python train.py --n_layer=16 --d_model=256 --n_head=6 --n_kv_head=6 --head_dim=32 --d_mlp=1024 --vocab_size=3119 --activation="gelu" --norm="layernorm" --norm_place="pre" --norm_eps=1e-05 --positions="learned" --qk_norm=false --attn_scale=0.177 --bias="none" --tie_embeddings=true --parallel_block=false --init="normal" --init_std_qkv=0.0312 --init_std_o=0.00553 --init_std_up=0.0312 --init_std_down=0.00553 --optimizer="muon_variant" --lr=0.00488 --lr_mult_o=2.0 --beta1=0.93 --lr_head=0.00751 --warmup_steps=200 --schedule="wsd" --decay_fraction=0.892 --decay_shape="linear" --final_lr_fraction=0.02 --batch_tokens=[32768, 65536, 131072] --seq_len=1024 --doc_mask=true --train_tokens=389900000 --steps=5688 --dataset="wikipedia_en"
MLP neurons of a small language model. Each row is named by its layer, matrix (up: input weights) and neuron, and shows model dimensions 48-143. Each number is 128 + 24 x the weight over its row's rms, rounded and kept within 0 to 255.
Before each neuron's rows, "fires on" lists the tokens most often at its 100 highest values on Wikipedia text that the model never trained on.

fires on: "to ", "n", "al", "f", "ar", "il"
L11.up114 [150  79 144 116  90 113 127 126 133 148  96 156 115 123 119 109 122 172 149 142 138 123 156 180 123 138 134 120 101 122 115 106 101 129 137 111 117 130 129  98 117 122 149  95 108 165 147 132 108 145 142 113 173 147  97 195 124 133  97 145 129 131  74 139 152  59 179 130  83 167 137  89 149 145 114 103 154 127 134 119 117 122 131 164  74 104  75 117 141 109  81  89 103 112 126 127]

fires on: "to ", "the", "ran", "w", "on", "th"
L5.up479 [ 97 174 121  73 145 185 125 140 161 126 133 160 129 138 118 133 127 119 142  89 147  82  90 102 106 124 153 112 165 122 129 144 139 111 178 144 118 137 156 144 177 108 105 111  85  98 146 115 118 123 115  98 119 116 152 154 150 107 107  42 126 124 122 121 140  96 153 121 127 124 152 167 105 173 135 116 134 138 151 127 147 149 108 134 123 145 131 142  99 126 133 144 101  67 145 158]

fires on: "| ", ". ", "No", "ro"
L5.up728 [140 141 146 128 113 141 138 116 146 129 111 159 114 104 112 155  96  84 101 131 115 185 158 163 123 136 112  95 101 181 163 152 101  97 136  89 123 116 172 126 117 133 189 118 105 137 149 139 158 135 167 131  73  93 138 154 121 124 135 112 150 100 143 103 109 136 109 111  87 113 119 117 164 118 123 103 134 169 144 142 115 184 112 137 140 126 124 130 129 115  91 117 179 145 150 105]

fires on: "was ", "and ", "o", "-", ", "
L7.up944 [163 134 107 152 166 149 133 115 139  77 100 156 150 167 139 164 123 126 126 131 132 173 128 118 142 101 107 136 173 127 118 109 159  96 148 163 136 129 127 114 151 120 132 143 106 149  89 161 133 143 114 124 120 135 123  95 156 140 124 114 147 128 130 135 131 155  95 103  93  83  93 110 114  91 152 117 125 106 120  83 132 127 127 146  87 108 120 140 145  78 136 127 143 147 156 101]

fires on: "s", "55", "g", "Gold", "6"
L3.up334 [128 131 116 131 135 145 116 181  99 115  78 124 127 118 142 158 183 117 159 152 129 133 122 141 183 130  85 111 144 122 177 122  96 122 157  94 126 139 143 150 138 123 114 171 153 135  88  95 135 128  81 152  98  87  86 144 122  86 122 129  86 126 103 130 163 130 122  97 118 135 169 107 108 107 179 139 114 130 153 102 139 117 104 137 156 160 135  79 108  82 131 123  77 148 129  97]

fires on: "ri", "le", "en", "re", "gre", "ter"
L9.up197 [115 121 110 137 120 139 122  84 157 106 125  83 118 140  93 142 174 123 152 126 124 113 108 110 129 150 119 135  92 155 105 127 141 161 149 130 154 131  87 159 108 144 112 125 135 145 153 129  98 129  72 124 103 170 136 144 102 150 103 172  83 118  85 137 161 120 169 113 153 158 139 129 135 118 152 167 135 147 114 133 167  96  73 111 140 131 130 135 148 153 142 191  92 151  97 117]

fires on: "il", "round ", "Can"
L3.up611 [ 96 117 132 160 160 138 117 132  86 161 136 136  99 162 156 142 111 171 106 178 131  66 137 149 137 150 145  95 132 145 126 151 136 135 138 162 141 126 118 104  99 144 114 148 131  95  91 138 126 127 102 123 134 195  87 162 107 115  90 111 181 127 113 119 111  61 120 118 111 144 144 117 160 115 136 124 143 122 124 106 130 128 143 164 117 135  97  94 139  79 120 108 150 135 117 155]

fires on: "or ", "men", "& ", "= ", "resp", "rel"
L5.up135 [123 126 165 139 112 121  70 149 150 140 106 139 131 158 128 142 117 124 137 101 131  68 134 122 155 102 149 110 105 125 138 167 134 159 123 128 136 161 109 103 156 130 131 145  96 117 166 156 168 149 135 147 106 102 146 132 124 151  79 116 119  78 131 113 160 153  96 131 132 127 137 114 143 127 105 109 104 113 154 118 165 139 130 115 150  94  94 146 136 109 112 178 124 176 117  92]

fires on: ", ", "h", "Sh", "H", "and ", "as "
L11.up724 [107 122 147 132  96 104 152 114 127 109 152  99 123 122 158 162 121 137 149 118 164 111 107 144 148 115 190 126 117 107 144 172 133 102 126  98 105  93 152 113 173 111 154 138 149 123 125 140 145 140 115 152  94 158 161 159 128 135  97 116 118 148  78 144 117 144 140 132 110 151 126 140 138 119 142 109 118 113 139 123 110 106 111 138 120 123 122 105 111 139 136 132  94 121 194 165]

fires on: "w", "s", "th", "r", "ur", "z"
L7.up637 [103 140  76 135 127 121 137 166 139 126 144  98 149 149  98 143 118  74 128 144 128 131 104 144 143 124 150 140 130 107 131 126 126 120 153 129 109 147 132 153 103 119  92 158 141 138 120  92  91 161 122 135 144 100 155  99 117  73  84  76 120 143 121  98 103 136 143 117 112 139 155 190 105 153  99 123 134 153 123 155  89 155 151 152 139 123 131 107  98 163 151 124 111  77 129 114]

fires on: "op", "Cri", "Mor", "Or", "ep"
L4.up943 [163 155 115 170  87 127 101 157 120 127 145 135 103 124 136 120 147 149 135 113 113 136 128  96 143 130 119 122 100 134 146 134  96 130  84  48 159 157 156 154 122 165 181 136 123 144 126 115 148 164 146 160 100 151 119  95 177 157 139 131 157 118  97 136 132  79 143 155  97 150 137 138 156 133 123 100 146 145 130  98 110 168 153 143 128 170 127 152 134 160 135 124 121 106 122 143]

fires on: "| ", "; ", "by"
L5.up776 [125 126  62 146 122 118 149 109 138  81 168  98 104 130 106 144 116 127  92 133 139 141 147 118 163 125 129 135 119 170 128 134 137 140 127  80 102 102 160  72 167 127 140 149 129 125 183 124 140 109 165 105 125 154 149 116 147  97 145 116 163 141 136  69 105 166 158 116  80  97 150 150 161 127 116  80 121  97 144 147 175 141 144 118 147 139 106 134 123 124 125 106 157 117 147 138]

fires on: "'", "-", ", ", "& "
L7.up605 [166 144  99  91 108 164 155 172  97 106 148 177 123 110 129 131 119 100 122 154 157  90 144 128 107 129 119 108 153 104  93 103 113 145 142  91 137 151 150 141  99 156  87 127 121 133 120 134 138 118  96 114 122 128 156  82 143  76  65 145 137 153 139  61 135 119 131 125 154 127 147 132 119  94 117 128 157 100 107 156 154 124 128 129 127 138 130  96 111 108 108 120 127 181 149 144]

fires on: "$", "°", "/", "'", "\"", "11"
L5.up42 [156 123 108 146 153 152 165 129 126 117 139 155 135 122 149 117 133  96 103  87 119 153 127 153 136 128 120 131  87 138 104  94 103 139 121  34 142 139 134 113 124 124 114 146 157 130 149 155 146 150 123 141 110 113 131 108  80 150 143 133 166 116  83 119 148 135 145 153 119 111 165 130 122  93 146 119 117 157 110 105 152  98 123 116 152 145 135 106  97 114  69 144 153 160 141 114]

fires on: "the", "== ", "The", "Sc", "==", "Squ"
L2.up365 [122 132 142 122 131 103 141 127 108 135 129 138 168 100 141 139 137 131 108 135 107 116  79 150 108 140 136 141 110 138 132 140  83 141 131 121 162  93 153 145 139  98 114 152 170 116  93  95 104 153 135 119 120  76 153 128  91 118 193 116 120 121 102 171  91 127 148 131 144 126 128 182 161 170 118 124 152 135 125 100 168 129 141 108 157 161 106 127 105  99 117  87 131 144 113  91]

fires on: "em", "co", "min", "str", "in"
L9.up381 [117 111 135 118 134 141 115 131 175 162 117 111 111 162 151 132 144  95  76 190 126 150 136 142 110  78 148 108  91 105 117 135 118 162 114 110  95  67 143 134 151 161  81  84 175 104 131 143 126 158 125 119 159 153 123 114 156 132 100 130  99 156 160 167 119 111 123 135 140 105 155 123 129 143  83  88 141 142 140 110  90 117 126 186 102 136 132 151  94 118 100 133  99 128 175 135]

fires on: ". ", "| ", "S", "°", "Mar", "."
L5.up540 [ 99 114 124 110 109 129  72 128 144  97 169 149 141 118 149 121 151 168 102 121 139 147 140 145 141 113 100 106 139 104 109 161 145 146 141 122 157 167 147 111 136 118 150 144 109 185 141 164  87 122 156 132 132 164 151 108 117 119 138  91 113 106 100 106 130  84 113 100  86 150 137  89 131 112 121 132 114 130 124 101 170  96 128 156 148 107 167  95 126  65 195 142 118 114  89  66]

fires on: "af", "comp", "new", "is ", "f", "Tran"
L3.up7 [ 84 113  67 141 157  89 135 144 103 113 110 128 166 112 172 123 119 129 119 154 148 195 164 131 121 152 108 120 149 120 167  98 115 129 114 128 133 148 138  98 113 154 182 131 172 132 124  87 120 107  97 126 103 105 127 136 119 142 101 136 130 140 154 102 145 161 144 159 112 135 160 107  98 142 121 167 111 131 132 134 101 165 100 151 112 106  93 129  98 142 122 155 164 158 146 114]

fires on: "(", "Res", "Record", "Counc", "Ass"
L4.up718 [146  93 128 159 110 149 110 137 180 115 115 127 143 149 125 155 111 167  97 148 140 135 141 149 168 109  98 126 141  73 161 127 154 103 134 143 139 125 142 135 142 125 126 141 126 122 133 113 122 160  92 169 166 134 145 114 121 134 113  84 135  90 103 120 136 152 160 128  90 150 172  99 103 104 129  93 149 165  93  94 111 113 149 149 132 152 137 155 154 140 129 134 175 141 128 128]

fires on: "ted ", "ized ", "formed ", "ired ", "published "
L2.up850 [136 111 125 110 166 141  88  77 144  95 109 116  73 144 194 115 170 168 130 150 158 116 147 125 155 162 168 108 138 166 130 137 117  98 169 162 143  86  96 119 105 120 159 128 119 111 148 121 143 105 122 127 123 108 141 101 109 142 138  89 157 109 142  90 128 152 155 135  71  92 141  86 164 183 175 151 129 144 123 139 106 112 107 133  85 129 145 136 117 140  92 169 116 139 120  97]

fires on: "| ", "ig", "ef", "recog", "otes ", "led"
L6.up206 [113 117 126 127 185 167 143 115 156 138 109 176 141 124  93 131 127 149 117 100 153 146 111 137 149 178 178 100 105 153 127 106 137  82 146 117 137 120 129 109 148 156 126 153  97 109 181  99 119 133 138 151 111 136 107 133 147 138 100 119 144 150 109 117 145 119 102  81 128 122 165 115  99 133 154 113 154 161 138  99 164 127 112 136  91  99 132 111 123 129 143 141 136 112 126 113]

fires on: "ed ", "released ", "ed", "named ", "issu"
L4.up719 [123 107 150 144 116 136 111 156 130  97 123 145 109 177 186 149 121 138 127 142  76  96 123 131 154 116 129  63 144 163 147 141 128 123 133 128 147 121 110 117 124 201 143 122 121 116 136 116 150 123 117 145 115 143 124 109 109 125 134 113 103 118 151  97 117 173 112 131  84 108 111 111 124 113 144 134 112 150 132 105 108 108  99 124 124 147 126 153 145 103 148 155 110 159 108 107]

fires on: "| ", "ul", " ", "at", "et", "("
L7.up977 [ 98  99 126  96 136 115 130 142 141 150 101 140 156 129 147 134 140 129 167 126 158 117 153 120 118 106  99  99 145 159 138 153  87 131 180 113  98 188 116 101 146 138 140 131 137  69 163 139 173 140  94 159  99 141 119 104 177 124 121 116  76  93 117 112 106  96 105 111 105 110 155 108 157 124  88 151 131 120 106 130 125 124  91 106 143 108 131 145 102 139 110 138  90 113 145 132]

fires on: ", ", ". ", ": "
L3.up179 [124 124 140  82  95 145 122  85 116 142 172 135 109 144 133 115 180 137 137 114 173 114 132 180 126 148  91 139 148 134  90 134 125 152 120 126 138  87 167 124 134 131 177 106 119 165 138 104 119 132 110 120 121 120 130 114 111 131 121  62 128 149 151 121 135  94  79 128 139 140  90 143 160 166 123 123 117 157 185  77 141 143 116 119 112 134 152 110  96 139 107 153 142 126 123 167]

fires on: ".", ". ", "– ", "2"
L6.up424 [105 157 120 114 138 107 146  89 113  83 140 132 146 159 121 136 149 142 130 140 144 102 151 159 137 138 163 146 122 132 130 121  83 119 196 119 144  91 186 103 155 119 134 130 173 109 162 120 137 138  95 131 149 160 142 145 111 107 123 134 131 157 109 113 145 158 159 126  93  94 177  96  97 119 102  89 111 167 114 130 107 129 130 101 169 104 109 129 104 136  81 121 146 147 167  86]

fires on: "al", "cal", "Mus", "music", "el", "per"
L2.up424 [118 111 114 128 156 144 160 151 117 116 129 138 100 100 124 118 130 103 111 134 132 130 172 141 134 168 144 129 113 134 136 120 125 133 129 160 167 102  80 128 159 126 159 124 144 136 140  85 167 146 111 135 148 125 114 137 145 125 142  94 120 116 126 179 167 130 137 155 138 122 107 173 123 155  87 111 110  95 129 151 124 117 119 124 141 142 140 169 133  69 174 128 168 105 162 155]

fires on: "'", ". ", "-", "\"", "’", ", "
L9.up891 [156  97  88 147 127 130 145 103 124  70 101 117 100 114 139 149 113 100 113 124 124 127 118 149 140 156  88 146 132 177 110 143  83 120 148 111 152 152 109 148 149 129  96 136 147 146 163 149  92 108 123 129 140 165 133 117  83 153 122 127 137 118 140 106 184 137 140 114 146 116 151 136 132 111 120 111 110 149 131  67 140 173 134 127 134 104 135 125  97 114 117 122 120  98 114  95]

fires on: ". ", "==", "."
L3.up989 [131 125 106 107 115 137 118 128 132 155 136 128  96 161 123 113 107 151 134 124 201 181 117 175 158 126  99 151  98  90  78 114 143 134 103  92 118 111 147 142 153 151 131 136 142 157 142 129 145  91 146 102 139 130 101 114  82 100 167 121  91 130 137 124 154  82 114 158 125 150 137 198 118 108 145 123 149 158 130 112 111 102 123 117  96 152 149 129 111  94 101 137 158 149 153 123]

fires on: "ateg", "Miss", "import", "Gl", "Isra"
L2.up775 [135  83 159 152 139 134  61 143 133 115 141 108 141 158 106 104  81 127 174 139 131 134 156  92 137  89 132 101 133 128 133 135 102 140 118 140 101 119 146 142 130 127  82 127  87 141 133 140 121 125 153 201 118 139 157 157 116 140 128 123 101 120 154 103 147 126 123 129 157 137 156  93 128  96 115 118  96 132 136 127 136 123  91 113 105 138 135 122 141 110 121  66 111 119  96 124]

fires on: "==", "by"
L2.up352 [124 136 115 122 127 134 101 105 121  99 151 157 143 134 142 140 141 161  79 151 128 173 176 157 141 154 122 137 115  97 108 159 144 122 101 112 174  89 160  91 140 106 127 126 132 140 148 130 178 114 123 119 112 165 165  70 110 133 101 121 138 127 137 122 114 117 181 123 109 162 159 137 138 151 122 125 158 132 165 147 108 131 120 124 146 157 106 138 159 127  97 141 135 121 114 129]

fires on: "ti", "ty", "tig", "sty", "og"
L2.up646 [136 156  81 131 104 122 149 130 117 165 152 100  88 114 102 102 172 136 147 140 122 146 142 143 128  80 152 148 158 143 110 119 159 110 142 154 139 134 145 137  78 104 147 152  86 150 121 149 148 169  85 147 122 158  81 123 127 136 130  92 141 129 133 155 119 153 156 142 104 164 124 147 160 143 104  92 162 119 150  95 139 106  96 133 126 119 143 134  93 129  98  94  93 159 136 124]

fires on: "qu", "tim", "broad", "cel"
L2.up782 [143 146 127 116 155 130 144 136 112 107 109 148 135 118 147 112 122 148  95 154 157  87 137 131 130 131 129 188 108 118 154  97  95 102 106 134 105 154 108 147  86 129 178 137 129 137 146 105 152 125 109  93  85 108 135 147 131  90 103 149 107 158 143 104 133 100  95 103 122 105 109 133  73 130 130 158  92 142 117  88 110 154 109 136 116 153 144 132 120 121 111 126 150 118 150 155]

fires on: "re", "gre", "I ", "pro", "er "
L6.up530 [139 173 133 154 127 150 129 115 132  92  99  79 130 133  86 147 145 103 132 122 135 128 148 119 149 117 112 102 142 141 136 118 138 204 112 138 168 100 148 176 117 153 118 121 160 150  79 137 109 128 104  91 115 109 148  95 137 122 166 134 105 111 101 110 138 113 102 119 144 187 111  94 161 142 124 108 136 149 110 120 121 159  93 100 165 136 184 152  88 138  90 138  89 116 104  88]

fires on: "Cl", "cl", "Kn", "ing ", "ot", "wh"
L11.up781 [101 170 125 127 121  98 153 143 144 109 127 158 120 148 151 117 140 113 158 151 152 126 147 127 139 106  87 106 197  85 144 154 135 151 100 164 132 130 141 149 116 148 131 142 136 105  99 158 141 110 122 125 115 157 148 120  82 157 152 133 133 164  79 159 119 159  95 161 187 125 177  77 136 134 126  86 142 157 127 151 156 113 135 144  93 122 136 104 113 161 105 138  94 112  83 116]

fires on: ", ", "/", "– "
L3.up876 [111 127  99 123 138  87 129 112 105 163 143 151 119 115 177 113 128 156 103 148 157 135 142 139 122 164 124  75 137 103 113 102  94 174 121 102 168  85 124 104 102 113 158 137 167 152 111 102 166  80  93 100 156 126 128 141 135 107 139  99 149 153 131 142 110 121  79 129  77 132 133 141 148 127 110 111 138 129 145 108 128 136 115 127 111 113 132 115  77 180 136 146 107 144  92  88]

fires on: ", ", "May ", "side ", "of ", "out ", "t "
L11.up550 [175 119 146 133  91 140 127  71 149 131 123 144 145 121 118 155 133 128  90 123 169 141 116 140 104 115 117 126 141 152  65 131  98 140 131 112 143 136 110 130 155  83 142 174 120 107 106 123 107 148 127 148 113 142 138 135 155 101  84 143 115 162 148 117 123 111 156 145 135 127 126 128 114 124 120 117 127  94 112 122 137 184  91 142 127 108 176 140 130 107 127 102 104 134 120 133]

fires on: "and ", "se", ":", ", ", "op"
L4.up699 [143 159 114 137 126 103 167 120 147 146  90  87 151 146 168 113 126 170 155 132 126 141 121 125 165 123 132 137 148 142 138 161 137  90 134 101  90 150 128 134 148  76 144 136 109 104 157 161 152 151 158 152 132  91 144 126 140 109  82 128 100  89  83 137 124 133 159 136  96 139  91 154  76 143 134 128 132 160 109  83 144 112 136 126 124 148 100 120 122 116 112 146 126 108 135 151]

fires on: "f", "comp", "au", "fe", "he"
L4.up861 [ 93 153 161 106 145 108 118 151 107  93 120 195 139  87 154  87  98 111  65 135 142 149 124 131 127 155 108 134 151 145 148 114 132 163 120 140  86 121 143  92 126 167 137  93 122 128 115 111 126 106 102 120 130 150 134 116  95 142 125 133 123 128 148 122 123 159 142 137 141 103  97 121 120 117 174 200 164 137 177 122 151 121 138 105 109 128 149 120  87 127 105 129 140 152 107 133]

fires on: "Festiv", "tain", "led ", "she ", "She ", "aw "
L2.up625 [159 145  70 161 155 116 137 133 147  99 117 138 111 117  85 164 152 113 167 105 134 152 113 135 104 138 159 102 135 111 131 121 103 122 135 151 121 107  91 109 100 141 152 129 125 161 145 134 165 126 136 148 132 113 107 153 143 120 133  90 158 127 100 117 129 101 127  61 149 141 102 138 123 177 103 147 117 111 142  84 155 139 180 125 140 121 133 105 123 113 105 143 143 156 166 166]

fires on: "ed ", "ed", "published ", "ated ", "ted "
L6.up660 [117 107 153 130 115 167 114 159 163 146 131 132 124 158 174 105 141 130 112 149 150 112 100 125 134 153 139  98 161 171 127 151 114 114 160 162 115 144  96 132 126 114 131 107 163 117 140 124 136 136 144 137 143 158 153 109 153 126 135 110  85  88  86 126 111 162  93 130 112 137 152  93 145 134 125 131 116 124 137 131 160 165  99 131 140 148  84 167 125 138  94 138 111 143 106 100]

fires on: "on", "mon", "ō"
L2.up599 [128 115 103 129  96 108 110  87 149  86 107 146  76 120 142 143  96 141 127 128 164 121 119 112 120 123 113 130  88 122 155 121 164 127 103 112 125 157 128 128 128 113  70 131 117 109  97 153 182 125 168 111 101 171 103 123 161 129 133 130 161 134 132 108 156 105 123 140 153  90 140 142  89  97 139 111 127 180 131  95 125 107 130 122 118 120 144 127 109 126 129 157 134 117 133 127]

fires on: ") ", "A ", "D", "M", "I", "an "
L3.up794 [150 178  98  98 158 140 136  72 146 168 151 163 138 130 155 116 133 110  96 123 166  97 149 118 157 147 130 135 121 132 154 152  91 101 133 143 129 140  87 158 110 147 105 160 150 151 148 122 141  92 152 147  66 126 111 140 141 133  94 104 159 143 123 136 126 135 147 206 120 121  80 123 128 128 164 108 126 129 104 126 114  80 130 126 129 105 171 136 130 112 114 136 163 107 144 132]

fires on: "'", "\"", "mat", "ing ", "str", "and "
L3.up901 [150 120 126 180 159  99 117 116 162  91 157 120 118 205 120 170  97 104 155 123 100 118 119 125 156 123  89 134 131 146 122 140 151 109 111  84 159  80 121 156 124  87 124 143 166 113 133 132 156 119 154 118 157 118 126 128 103 153 107 162 108 140 121 182 124 122 116 139  99  75  89 128 115 137 168  99 153 126  82 125 163 132 113 137 142  96 139 151 172  68 101 131  85 113 142 145]

fires on: "ship", "men", "bo", "Nav", "people", "ali"
L2.up32 [ 95 146 141 124  89 133 151  92 134 156 155 102 122 113 173 167 132 150 131 153 142 130 126 142 131 149  86 131  84 174 129 146 134 107 165 158 105  74 130  88 143 151 109 133 125 118  82 120 139 118 158 105 152 158 138 145 128  92 125  73 122  93 128  89  75 151 104 136 122 113 155 131 164 116 163 106 120 143 180 171 149 109 160 159 135 125 110  97 149 106 102 147 109 143 145 150]

fires on: "Or", "ow", "ub", "Mor", "om"
L2.up59 [127 121 122 126  95 140 134 179 131 134  93 131 138 114 155  96 181 174 133 142 130 173 127 112 112 110  82  80 131 147 101 194 147 129  97 119 120  98 137 138  90 138 144 126 131 114 109 150 126 150 122 168 145 116  89 118 154  78 127 128 118 156 124 137 167  99 129 128 110  99 134 110 131 111 151 119 168 121 121 148 112 158 169 172 132 129 141 189  54 138 151 132 127 150  96 153]

fires on: "ic ", "al ", "tive ", "000 ", "each ", ": "
L4.up420 [161 126 103 135 123 191 158 138  92 140 139 105 124 108 116 117 137 124 161 127 158 107 119 161 116 134 117 161 143 125 142 121 106 106 138 160 123 101 122 138 167 160 132 113 106  97 171 118  93 131 131  94 112 109 146  72 126 169 137  89 131 121 108 126 141 129 124 156 130 110  80 170 160 161 129 132 153 121 147 124 134 113 139 126 133 131 149  80  85 155 154 151 151 144 109 148]

fires on: "and ", "to ", "-", "all"
L6.up583 [114 129 144 139 154 100 158 125 169 106  68 135  95 138 198 153 104 143 154 120 147 136 166 134 114 131 112 127 141 132 130 140  89  93 114 143 100  93 140 150 115 153 169 121 109 167 111 142 111 129 134 115 142 128 126 164 145 155 144 120 139 133 112 122 120 140  89 117 129  91  96  85 107 123 142 148 140 112 153 110 111 134 124 145 128 114 124 151 141 125 163 157 142 104 108 100]

fires on: "de ", "es ", "to ", "of ", "no ", "be "
L7.up239 [107 160  95 137 140 133 134 131 137 110 121 136 152 127 118 129 119 136 120 104 131 122 138 154 126 136 109 139 129 103 164 105 181 101 116 155  82 126 118 149 153 140  97 141 137 111 122 132 120 145  89 157 163 139 144 115 121  85 122 105 157 167 146 144 134 103 124 123 129 150  95  70 108 100 166 133 162 116 138 134 142 189 104  97 128  94 118  98 151 110 145 119 136 116 118  94]

fires on: ". ", "ad", "af", "oy", "by ", "| "
L6.up309 [121 166 125  96  98 140 162 134 124 123  96 138  91 131 141 140 113 100 110 116 140 156 130 138  84 145 163 137 111 170 156 123 139 139 111 163 128 108 196  93 100 157 110 126 107 128 120 130 101  97 131  89 148 145 130 123  79 139 123 116 152 134 149 115 150  98 131 126  63  85 111 163 132 126  86 150 120 129 160 148 128 150  98 120 129 124 110 134 137 128 127 108 149 155 192 140]

fires on: "as ", ". ", "of ", ".", ", "
L5.up833 [130 118 121 105 100 142  81 137 152 168 162  96 134 141 106 123 125 129 127 153 129 130 101 137 121 131 104 110 144 146 147 110 125 172 138 146 155 124 139 123 150 139 144 149 151 137 130 146 136 161 143 120 113  97 110 129 111  84 105  92  94 146 140 112 171  76 119 133 134 188 114 109 129 147  89 133 103 147 140  99 153 134 103 134 166 141 171 104 116 124  99 130 123  96 124  81]

fires on: "at", "St", "end", "state ", "et", "et "
L7.up87 [136  96 106 105 161 116 106 121 146 126 135 141 113 112  95  85 129 113 161  94 137 147 138 129 160 110 130 150 180 116 113 124 155  88 104 115 150  95 157  73 116 159 123 122 160 123 144 124 157 133 145 153 131  90 129 144 155 158 107 147 121 127 153 100 186 144 124 111 133 158 145 102 183 102 159 109 184 134 114 116 145  92 112 166 121 120 109 139 135 133 120 139 113 136 117 114]

fires on: ".", ":"
L3.up18 [148 104 133 106 124 142 136 105 143 123 123 112 110 126 151 142 121 119 100 117 154 132 141 164 142 136  81 136 138 147  95 132 126 115 143 100 126 141 139 156 104 131 131 137 194  95 112 155  95 131 140 143  99 109 129 132 101 109 156 148 136 142 105 109 158 142 118 147 140 130 153 100 117 110  89 131 124 159 132 118 138  97  89  97 159 116 136 136 149 126 164 139  91 106 116 131]

fires on: "ul", "ail", "ap", "(", "ig", "sur"
L11.up438 [109 123  97 111 121 106 106 153 124 129 129 125 131 115 134 150 131 167 153 157 130 106 192  93 141 115 141 142 146 107 137 143 104 158 143 133 168 153 183 151 185 169 146  97 141 100 133 101 123 135 139 124 151 144 118 144 134 145 117 123 119 114 150  99  87 127 112 124 120 131 111 131 143 140  90 150 153 116 118 137 138 174 125 137 131  84 115 104 109 112 142 142 108 138 113  89]

fires on: "pol", "due ", "on", "larg", "against ", "incre"
L2.up221 [139 104 144 111 103 143 122  89 117  94 159 133 154 121 128 125 104 119 111 104 172 126 143  95 105 117 153 105 125 143 131 140 104 178 165 112 111 133 134 151 113 182  85 111 119 115 110 134 169 144 174 118 103 177 107 107 134 124 138 106 175  94 157 110 123 118 137 165 147  92 116  87 151 122 113  90 136 139 170 154 131 122 115 125 125 166 133 108 119 152 113 179 107  77 116 144]

fires on: "di", "y", "et", "ak", "th", "ty"
L9.up694 [165 127 112 140 113 117 107 169 106 127 157 107 113 122 174 141 110 145 122 150 128 114 147 151 106 121 100 117 181 103 116 117 111 103 132 120 106 106 163 123 105 117 104 102 141 124 116 147 137 136  63  75 136 142 121 143 107 151 165  66 146  96 119 135 140 147 142 119 124 123 135 115 156  93 148 147 140 128 158 149 112 168 129 133  89 127 129 153 130 120 133 138  95 165 133 127]

fires on: "and ", "or ", "& ", "el "
L5.up249 [ 74 107 109 125 112 145 112 122 162 102 132 160 133 125 132 151 104 130 140 134 156 107 128 121 101 126 100  93  83  96 115 115 140 121 115 134 142 128 104  96 140 137 135 132 110 175 121 148 117 122 112 143  99 111 136 130 110 125  92 114  88 144 150 114 155 103  97 106 166 136 130 110 132 154 135 136 141 134 173 119 123 135  77 157 135  86  93 115 121 109 139 150 119 131 146 107]

fires on: "'"
L3.up943 [149 132 142 179 154 130 127 105 161 100  94  93 119 138 127 132 159 129 117 163  90 128 142 164 137 117 104 131 121 123 138 133 156 153 184 106 137  96 141 110  95 101 167 113 145 130 102 139 138 113 178  95 143 109 135 161 111  94 156 133 185 120 112 110  77 168  97 130 102  83 114 137 143 165 177 129 119 155  92  98 191 109 111  99 143 112 103 106 117 147  77 160  89 149 151 101]

fires on: "by ", "by", "to"
L2.up255 [112 170 131 162 125 147 133 118 153 166 133 102 162  96 119 148 120 155  70 133 144 152 129 107 112 152 127 110 134 153 122 107 130 180 136 111 138 167 152  95 114 148 101 115 143 100 131 131 116 102 155 114 133 166 149 114 107 110 140 111 158  95 133 121 117  92 164 143 107 131 155 108 118 140 160 124 149 153 184 142 124 144 159 138 148 118 106 119 155 117 109 132  88  85 116 148]

fires on: "'", ".", "\""
L6.up122 [145 142 125  85 127 167 120 133 161 118 136 149 134 129 166 104 142 135 137 165 160 137 120 155 143 136 108 118 161 114 121 138 110 147 127  95 132 112 153 149 115 120  99 100 153 125 116 145 111 108  60 130 145 157 161 107 102  60 127 145 121 131  94  95 193 156  87 193 159 177 129 155 127 110 131 132 130 119 118 138 151 121 112 119 134 132 131 128 138 116 173 142 111 161 112 117]